config = dict(
    num_key_value_heads=4,
    intermediate_size=1024,
    vocab_size=3944,
    hidden_act='geglu',
    attn_scale=0.102,
    init_std_o=0.0426,
    init_std_up=0.0426,
    optimizer='adam_variant',
    max_grad_norm=2.0,
    decay_fraction=0.824,
    final_lr_fraction=0.0,
    train_tokens=458200000,
    max_steps=13984,
)
MLP neurons of a small language model. Each row is named by its layer, matrix (down: output weights) and neuron, and shows model dimensions 224-319. Each number is 50 + 10 x the weight over its row's rms, rounded and kept within 0 to 99. A neuron's up and down rows have the sign that makes its largest values positive.
After each neuron's rows, "fires before" lists the tokens most often just after its 100 highest values on Wikipedia text that the model never trained on. A number after a token or word is its count.

L8.down726:37 62 63 43 73 52 40 66 49 46 65 51 43 55 57 53 60 55 33 49 41 38 56 56 47 66 87 55 68 54 62 58 68 44 34 57 49 55 50 43 53 55 43 59 33 40 54 38 70 55 50 41 51 50 44 64 44 54 50 66 40 48 43 55 36 58 49 50 46 38 57 50 27 48 50 50 52 40 43 56 46 51 37 54 68 37 54 58 58 59 52 59 43 71 54 33
fires before: " as" 48, " in" 8, " that" 5, " for" 4

L10.down14:51 52 46 33 27 45 54 50 68 59 46 54 34 34 45 32 67 62 53 56 38 74 35 43 36 60 00 35 46 66 51 60 56 43 46 41 63 55 59 43 43 49 48 44 60 50 31 56 58 56 48 62 43 33 45 50 62 34 44 41 61 59 44 44 63 51 59 46 37 46 47 55 56 67 33 41 59 55 58 48 43 52 55 56 52 55 46 48 56 55 48 44 45 48 75 51
fires before: " a" 21, " been" 11, " is" 6, "-" 6, " also" 4, " an" 4

L10.down730:53 49 66 59 57 43 46 52 36 44 62 38 41 48 58 57 35 60 77 49 57 56 49 60 47 36 49 58 49 51 56 54 66 55 46 73 41 50 56 50 41 39 49 33 57 55 33 44 41 44 59 53 51 49 44 56 56 41 55 44 60 48 35 76 68 51 55 43 36 55 65 61 60 42 46 60 53 44 66 50 41 40 48 42 51 54 59 58 52 39 59 37 51 52 44 47
fires before: "|" 69, "===" 8

L10.down869:48 36 52 33 45 57 43 40 64 56 56 61 40 33 45 57 49 52 40 40 48 41 34 63 45 35 33 40 53 34 36 63 46 63 50 52 51 53 68 45 40 61 49 55 65 43 63 60 41 68 42 79 38 51 57 46 65 40 41 57 55 45 55 52 59 61 51 55 57 38 54 74 53 57 49 48 44 64 42 36 51 75 39 58 47 45 49 69 61 42 38 53 50 48 40 54
fires before: " of" 33, " for" 8, "'s" 7, " was" 4, " that" 4

L7.down437:53 47 40 53 44 51 54 51 38 32 53 40 40 43 41 70 52 54 51 48 52 64 71 43 40 53 59 56 54 38 46 35 48 62 51 40 57 47 47 47 68 42 71 47 55 42 48 53 46 52 60 42 35 58 42 62 44 52 40 56 54 47 28 55 50 46 72 35 47 32 60 76 58 50 55 46 45 54 34 54 35 45 44 41 48 38 43 54 55 55 32 51 44 53 51 45
fires before: " |" 25, " to" 16, "," 14, "–" 8, "." 6, " |\n" 6

L6.down671:52 64 59 22 54 40 37 45 55 46 58 46 42 53 59 45 62 54 49 39 66 63 61 07 42 61 48 35 58 44 57 44 48 45 44 60 44 39 57 47 52 45 53 42 41 65 44 52 44 49 62 38 65 48 34 48 38 39 61 59 61 40 45 33 49 60 64 55 40 25 54 70 64 37 42 68 49 48 59 53 60 42 67 57 60 64 56 56 44 47 54 65 33 43 53 50
fires before: " |" 40, "ell" 13

L10.down296:62 55 54 54 31 44 70 48 44 74 54 59 24 59 51 54 52 47 48 42 49 60 55 60 39 60 07 55 47 47 45 49 49 53 44 61 53 52 51 46 53 39 45 58 31 34 46 58 38 45 47 67 54 44 46 34 51 60 45 54 52 38 59 45 40 55 50 59 43 54 48 33 41 50 43 48 51 37 48 47 51 32 63 37 58 56 50 51 41 49 64 44 31 45 61 35
fires before: "-" 96

L7.down412:67 57 47 39 54 33 44 68 44 52 61 56 55 34 33 43 62 55 82 44 59 38 42 60 59 63 51 26 44 46 59 65 42 57 78 52 51 49 38 61 53 49 43 50 57 40 47 57 41 51 49 49 32 48 47 29 54 45 54 28 58 71 51 60 53 42 40 42 53 46 48 69 50 47 50 53 55 41 36 61 39 59 44 60 56 39 39 63 46 56 56 56 60 51 61 63
fires before: " to" 23, " in" 18, " by" 9, " into" 5, " as" 5

L7.down943:35 66 46 41 59 55 65 46 66 45 49 54 49 65 51 67 48 58 51 54 51 62 74 36 45 40 51 43 50 45 47 61 48 33 62 53 46 55 44 50 57 40 47 57 45 38 45 36 54 44 45 52 42 36 54 37 57 41 57 50 55 36 55 34 48 41 54 46 34 50 44 49 44 66 55 58 40 46 40 31 40 38 57 53 49 57 61 66 43 55 44 51 50 53 45 41
fires before: "ist" 22, "\n" 13, " and" 6, "ically" 4, "ic" 4, "ry" 4

L8.down546:40 40 47 48 36 58 51 48 45 50 42 36 41 48 41 52 58 63 54 47 52 99 38 52 58 65 00 48 29 49 49 49 58 52 45 51 39 22 50 59 54 51 54 45 41 43 45 51 59 50 42 52 56 49 48 38 43 55 41 43 52 42 48 53 41 56 52 57 47 38 54 42 40 46 68 57 51 50 43 47 45 57 57 52 40 49 60 42 48 47 54 48 53 37 56 42
fires before: "==" 26, " The" 6, "===" 6, "|" 5, "In" 4, "The" 4

L6.down59:58 62 35 45 61 64 60 70 64 52 61 49 46 58 42 40 47 63 56 54 41 68 56 55 39 55 35 48 57 55 51 66 43 46 41 52 41 46 48 43 39 63 33 40 46 60 38 57 52 41 56 48 46 49 59 46 62 30 78 44 52 41 53 55 52 43 33 43 58 66 47 66 58 49 51 58 35 43 61 49 52 56 46 35 43 45 35 43 56 46 68 51 49 56 43 45
fires before: " " 33, "," 20, "." 8, ".\n\n" 6